Weights of a small transformer language model.
Size: 16 layers, width 512, 8 heads of 64, vocabulary 42661, 94.2M parameters.
Training: 1196M tokens, 4432 steps.
MLP neurons of a small language model. Each row is named by its layer, matrix (up: input weights) and neuron, and shows model dimensions 304-431. Each number is 50 + 10 x the weight over its row's rms, rounded and kept within 0 to 99.
After each neuron's rows, "fires on" lists the tokens most often at its 100 highest values on Wikipedia text that the model never trained on.

L11.up621:43 58 44 45 49 57 49 48 54 52 33 69 30 56 44 59 41 53 70 57 58 53 45 39 55 64 41 41 33 58 58 62 55 44 38 47 37 61 49 45 54 54 35 41 39 53 35 23 37 46 50 21 43 34 56 74 44 45 51 35 63 54 42 40 40 64 61 35 50 45 49 44 55 37 40 43 35 38 43 40 59 42 40 59 41 45 45 67 26 58 49 58 50 55 41 53 48 39 54 63 47 47 55 39 51 54 42 51 53 57 69 51 71 47 39 49 57 66 28 58 56 49 55 65 49 44 58 49
fires on: " (", " "

L10.up158:62 50 41 39 43 55 53 55 55 50 44 63 54 39 37 44 41 50 53 28 38 53 74 48 48 46 38 29 46 48 63 66 60 39 49 68 46 38 55 37 49 47 58 49 51 31 54 65 60 40 34 49 51 46 33 48 53 52 42 59 42 58 45 55 54 49 72 61 58 54 49 53 58 34 69 53 71 61 65 74 43 57 67 47 36 59 49 48 34 62 35 59 43 56 46 47 55 40 48 46 49 57 50 44 40 52 62 52 59 31 53 39 43 42 49 28 51 49 57 42 37 52 48 79 42 57 54 51
fires on: " a", "."

L10.up883:54 49 53 44 44 53 52 48 58 52 43 54 46 59 42 50 59 62 28 51 50 54 48 56 56 60 58 46 47 66 51 61 74 42 43 58 39 63 52 51 50 52 56 35 53 48 46 48 64 36 57 41 47 38 42 46 55 50 60 49 44 47 47 66 35 49 49 47 41 59 34 45 71 43 42 63 54 52 42 59 49 61 44 54 35 45 49 49 43 53 45 65 46 55 51 65 40 54 75 46 42 52 46 54 45 65 54 62 46 73 60 54 40 38 32 50 45 43 42 48 47 66 32 62 44 61 81 43
fires on: ".", ".\n\n", "-"

L11.up1568:60 59 33 38 41 52 40 51 71 61 53 33 63 48 55 23 56 61 57 65 53 41 47 54 42 49 57 62 49 58 43 37 62 43 59 48 60 55 50 37 57 55 49 48 55 63 63 59 61 33 48 40 45 39 40 58 49 50 61 51 45 64 40 49 57 50 55 54 56 35 20 60 38 43 54 58 48 78 33 43 61 42 54 44 45 51 68 35 56 54 64 52 30 50 52 48 55 51 62 42 50 44 49 69 50 52 37 41 57 62 49 52 48 35 40 30 41 49 45 52 47 40 46 60 53 52 62 57
fires on: " ", "3", "5", " |\n", "6"

L11.up367:40 44 51 42 51 42 41 45 40 42 49 46 68 76 53 48 42 62 74 51 35 48 55 38 61 43 49 51 57 46 54 68 71 45 47 44 64 56 49 50 33 40 41 45 43 60 48 36 63 50 44 41 41 40 49 44 58 44 43 40 53 52 43 63 38 44 55 38 61 47 45 48 66 38 52 52 45 54 61 43 62 37 36 43 47 55 41 58 33 34 47 85 52 46 30 60 53 45 46 60 62 48 43 55 43 44 33 35 62 62 35 42 49 50 47 49 43 41 50 38 51 50 64 52 65 50 57 61
fires on: " ", " (", " is", " p", " not", "1"

L10.up1629:41 54 64 42 37 28 36 53 44 61 36 39 29 52 34 52 49 53 43 47 52 60 43 47 48 44 45 58 53 51 58 58 49 45 40 52 59 56 38 47 52 62 50 55 49 53 42 42 58 44 49 51 33 60 41 42 39 52 51 40 45 43 54 49 55 61 52 46 41 60 53 42 35 35 34 50 51 49 61 34 76 45 49 62 46 52 44 36 36 62 57 66 45 64 34 81 49 64 50 40 54 44 62 55 49 42 46 51 46 70 52 60 66 59 57 60 49 45 50 37 50 70 53 38 62 42 59 41
fires on: " in", " (", " In", " the", " ", " at"

L10.up593:59 56 77 35 40 37 52 58 48 47 39 64 55 53 59 35 56 66 52 40 48 43 48 48 38 40 52 59 32 51 50 62 51 48 71 53 76 62 37 50 41 64 50 50 54 38 51 45 52 47 53 55 59 37 59 70 52 48 47 35 55 53 51 57 45 57 53 48 49 56 42 53 60 52 51 49 56 28 44 61 63 64 45 49 43 53 29 40 59 52 42 50 74 57 46 69 63 42 39 54 43 45 59 42 56 55 36 33 53 58 48 55 39 57 62 52 47 42 61 47 46 52 49 50 61 61 57 54
fires on: " |\n", " (", "\n\n", "\n", " C", "m"

L10.up32:66 60 57 70 54 55 45 56 49 49 56 52 49 67 56 49 46 49 42 52 54 39 41 52 47 47 61 39 70 68 51 56 72 44 49 56 65 63 56 36 63 48 52 23 72 52 49 65 58 46 46 56 47 45 23 44 54 54 36 62 51 50 50 42 39 56 57 45 57 38 47 55 55 40 54 59 59 61 51 42 56 42 50 49 50 55 50 61 31 45 44 62 40 58 38 36 48 53 72 51 40 65 55 42 38 71 46 62 63 38 69 42 62 42 62 52 54 51 55 51 43 54 45 56 49 62 53 52
fires on: " the", " two", " of", " three", " in"

L11.up223:51 38 46 42 50 63 46 36 33 46 40 55 52 46 53 43 45 66 41 52 49 37 50 41 38 49 53 46 49 76 67 40 49 39 51 54 55 58 63 62 60 72 62 34 47 50 64 49 45 49 48 60 61 37 52 53 43 49 47 49 56 47 56 55 58 51 53 43 62 52 71 38 62 43 49 38 53 47 27 47 56 53 51 57 63 49 48 46 55 53 51 70 52 59 51 36 37 39 62 40 43 50 40 37 50 64 74 65 45 57 50 32 48 61 45 41 61 41 42 49 53 45 58 47 44 69 71 49
fires on: " ", "|", ",", " on", "20"

L11.up1953:53 47 51 55 46 59 56 50 38 40 56 37 53 61 57 34 39 61 38 44 73 41 16 54 45 67 45 44 52 54 48 48 63 37 38 47 47 58 65 59 59 66 63 52 51 62 64 69 54 28 47 60 48 56 47 44 45 53 67 58 64 50 61 56 55 49 44 62 31 47 59 50 48 65 60 54 60 47 48 40 77 48 66 56 64 53 39 48 15 43 40 64 50 50 54 45 50 53 63 41 42 57 57 50 56 63 42 46 46 50 62 43 61 45 48 44 77 52 46 39 52 64 73 45 47 69 41 34
fires on: " |", " in", " ", " into", ","

L11.up450:53 41 57 47 21 43 52 43 52 48 63 65 54 64 52 24 46 61 60 51 58 66 34 55 37 61 55 51 48 41 59 47 50 57 49 60 73 57 43 38 51 40 42 61 66 62 56 46 45 50 57 51 73 54 47 51 61 42 53 40 62 39 72 59 65 31 29 58 49 60 49 36 45 50 48 62 59 39 35 53 46 63 26 48 44 42 40 34 56 64 45 69 59 40 59 55 49 56 60 52 57 48 39 34 42 53 54 52 62 60 34 44 42 49 45 35 63 61 31 54 35 63 63 81 57 62 45 33
fires on: " ", " |\n", " (", "-", "\n"

L10.up537:51 39 34 41 41 39 55 64 60 43 48 49 55 28 41 35 53 42 42 61 50 47 59 48 60 49 52 51 56 76 56 70 62 53 44 34 40 45 48 43 32 61 55 44 47 45 59 30 62 40 56 45 61 49 38 49 65 45 54 54 34 61 45 59 49 54 47 49 37 48 47 51 52 37 46 42 50 65 55 47 51 38 62 45 45 48 58 32 35 49 28 43 52 57 36 49 43 37 51 32 49 47 46 57 45 67 72 55 45 39 64 48 55 58 42 37 35 60 46 60 44 63 53 67 49 60 71 39
fires on: ".", ".\n\n", ".\"\n\n"

L10.up679:35 44 49 60 48 45 48 33 48 54 45 53 48 56 56 33 42 47 43 51 38 51 63 36 49 55 55 46 50 43 46 57 54 31 39 34 59 57 61 62 49 58 40 41 50 50 47 41 41 54 53 49 45 45 60 46 55 57 37 52 44 39 49 42 41 55 39 54 59 54 69 60 53 50 62 72 48 28 56 39 50 52 63 44 48 49 51 47 56 43 45 39 34 31 45 67 70 52 51 43 42 51 37 45 36 68 39 41 48 60 63 36 60 72 47 58 33 66 57 29 36 42 72 50 53 38 49 28
fires on: " (", " ", " |\n", "1", ")", "2"

L10.up101:47 43 60 55 46 46 49 40 41 41 46 34 58 58 47 61 38 58 50 58 48 51 58 43 43 55 43 39 44 59 45 53 53 39 39 55 57 41 55 34 44 54 27 36 52 26 68 57 39 49 56 51 40 52 37 52 52 48 59 48 39 39 49 40 52 38 55 39 55 61 55 66 70 40 44 48 50 70 53 43 40 58 48 43 57 48 48 52 47 47 32 52 47 49 59 54 51 51 59 42 51 67 43 46 55 56 50 56 59 61 60 47 76 70 43 71 38 53 61 63 39 62 54 60 33 61 41 50
fires on: " in", " of", " on", "1", " (", "3"

L11.up571:48 43 50 53 48 48 46 49 55 56 45 32 47 45 43 44 53 46 51 61 63 50 43 59 46 46 59 49 60 44 47 47 33 47 44 62 62 56 56 39 53 68 44 40 48 34 64 57 57 54 60 58 47 61 26 53 70 48 66 44 39 57 37 67 34 51 73 62 54 61 52 59 52 43 55 44 52 58 65 39 43 33 40 51 58 49 39 33 45 44 48 51 61 46 53 67 66 50 53 39 64 48 41 55 52 48 51 55 56 67 68 41 32 39 44 46 51 74 46 54 42 25 55 45 53 56 68 40
fires on: " ", "3", "1", "2", " a", " was"

L10.up728:43 58 58 46 51 40 65 35 75 43 60 59 49 54 38 27 37 50 38 54 34 36 64 42 57 45 43 34 55 57 43 71 55 22 46 36 58 69 43 42 45 45 59 48 39 64 70 38 53 49 34 39 56 59 48 47 59 60 44 61 49 42 57 49 54 60 53 66 39 51 50 56 26 50 63 61 43 54 46 35 47 63 60 48 46 40 55 42 56 36 60 53 41 46 70 49 58 42 70 56 46 56 39 59 45 51 43 42 52 53 60 44 68 40 54 59 43 56 53 47 48 40 53 40 55 65 55 42
fires on: ".", ",", "\".", ").", "\",", ".\""

L10.up830:55 43 47 49 40 54 50 68 62 59 48 48 62 55 53 56 54 56 34 57 56 24 67 41 56 60 66 35 26 79 63 60 54 62 28 45 44 57 50 45 42 46 48 32 56 57 42 23 76 58 44 54 55 28 26 57 60 44 57 52 40 58 56 53 61 49 62 55 51 61 38 61 62 44 40 64 71 59 62 50 43 58 60 28 52 39 42 46 52 51 35 44 57 53 45 42 53 52 57 42 44 57 40 46 39 46 60 49 60 62 53 60 55 40 35 52 43 52 54 53 48 71 58 76 22 62 52 50
fires on: ".", ".\n\n", "20", "-"

L10.up620:39 49 50 58 38 43 59 51 53 37 45 48 52 45 38 46 34 53 38 47 59 68 46 68 55 70 35 39 44 70 50 52 41 34 40 57 38 60 41 42 31 64 61 63 49 43 56 53 62 44 41 58 56 60 44 45 69 51 48 43 69 54 53 39 52 74 57 53 36 48 47 40 34 50 52 52 40 49 60 50 47 52 32 40 54 41 32 49 47 33 50 64 52 55 40 46 46 52 54 71 44 54 45 49 55 57 61 60 47 59 52 38 56 60 46 45 36 52 42 46 45 68 46 62 37 39 64 41
fires on: ".", ",", ").", ")"

L10.up1982:43 48 59 55 52 63 52 36 77 40 51 42 47 38 51 45 39 60 36 50 54 62 42 45 61 53 43 34 72 47 56 51 30 44 55 42 43 40 43 56 41 54 45 66 40 41 72 51 53 45 46 44 51 60 37 53 72 66 27 40 61 36 59 48 58 51 49 54 55 48 57 56 44 60 62 63 53 45 31 31 47 55 51 33 54 36 31 65 55 59 40 71 45 58 57 53 50 51 58 63 36 48 41 48 54 54 39 33 46 56 44 29 43 50 57 46 30 50 62 46 33 44 58 62 38 55 43 48
fires on: ",", ")"

L10.up1249:34 49 51 53 52 41 40 43 45 37 40 64 47 45 40 55 44 33 42 48 52 29 73 67 67 46 43 50 63 56 54 61 64 52 40 52 56 45 29 37 49 62 47 19 56 38 50 56 55 47 53 48 57 43 41 60 59 50 58 50 46 58 54 41 46 66 66 49 40 57 52 62 71 40 46 42 58 57 52 43 28 44 52 28 59 65 47 60 35 47 48 59 59 63 47 43 62 31 51 29 63 58 40 51 65 66 63 50 52 35 80 58 35 43 51 54 33 61 45 66 34 48 22 62 51 65 56 37
fires on: ".", ".\n\n", "'s"

L11.up466:51 41 41 31 55 49 52 46 41 43 38 47 57 65 45 64 33 46 67 42 48 52 46 48 61 43 55 49 38 53 54 62 48 44 58 43 44 47 52 47 50 65 58 59 43 49 51 58 48 47 50 44 54 45 58 34 43 46 28 42 63 47 42 56 44 50 64 46 48 39 52 27 55 25 71 54 50 46 24 43 50 50 37 47 45 64 37 57 52 48 45 67 47 51 33 71 47 52 41 61 51 41 57 36 43 51 36 54 46 53 56 60 60 57 54 54 40 54 46 25 35 45 48 58 65 37 50 63
fires on: " is", " has", " as", " have", " were", " "

L10.up1783:43 41 49 38 34 55 52 27 64 39 56 60 47 41 43 36 58 59 54 48 39 49 43 41 42 51 46 47 42 46 54 70 52 49 68 55 62 48 49 54 51 63 50 60 63 64 46 51 47 66 26 47 58 59 22 58 43 59 37 40 61 27 37 44 65 50 55 52 47 80 42 36 48 51 49 54 59 45 43 48 67 66 43 56 60 35 39 42 38 57 42 56 55 55 42 63 58 67 52 70 40 44 29 44 53 69 57 40 60 66 59 51 65 54 41 70 47 46 54 50 39 61 49 67 52 48 34 58
fires on: " and", " or", " in", " to", " of", ","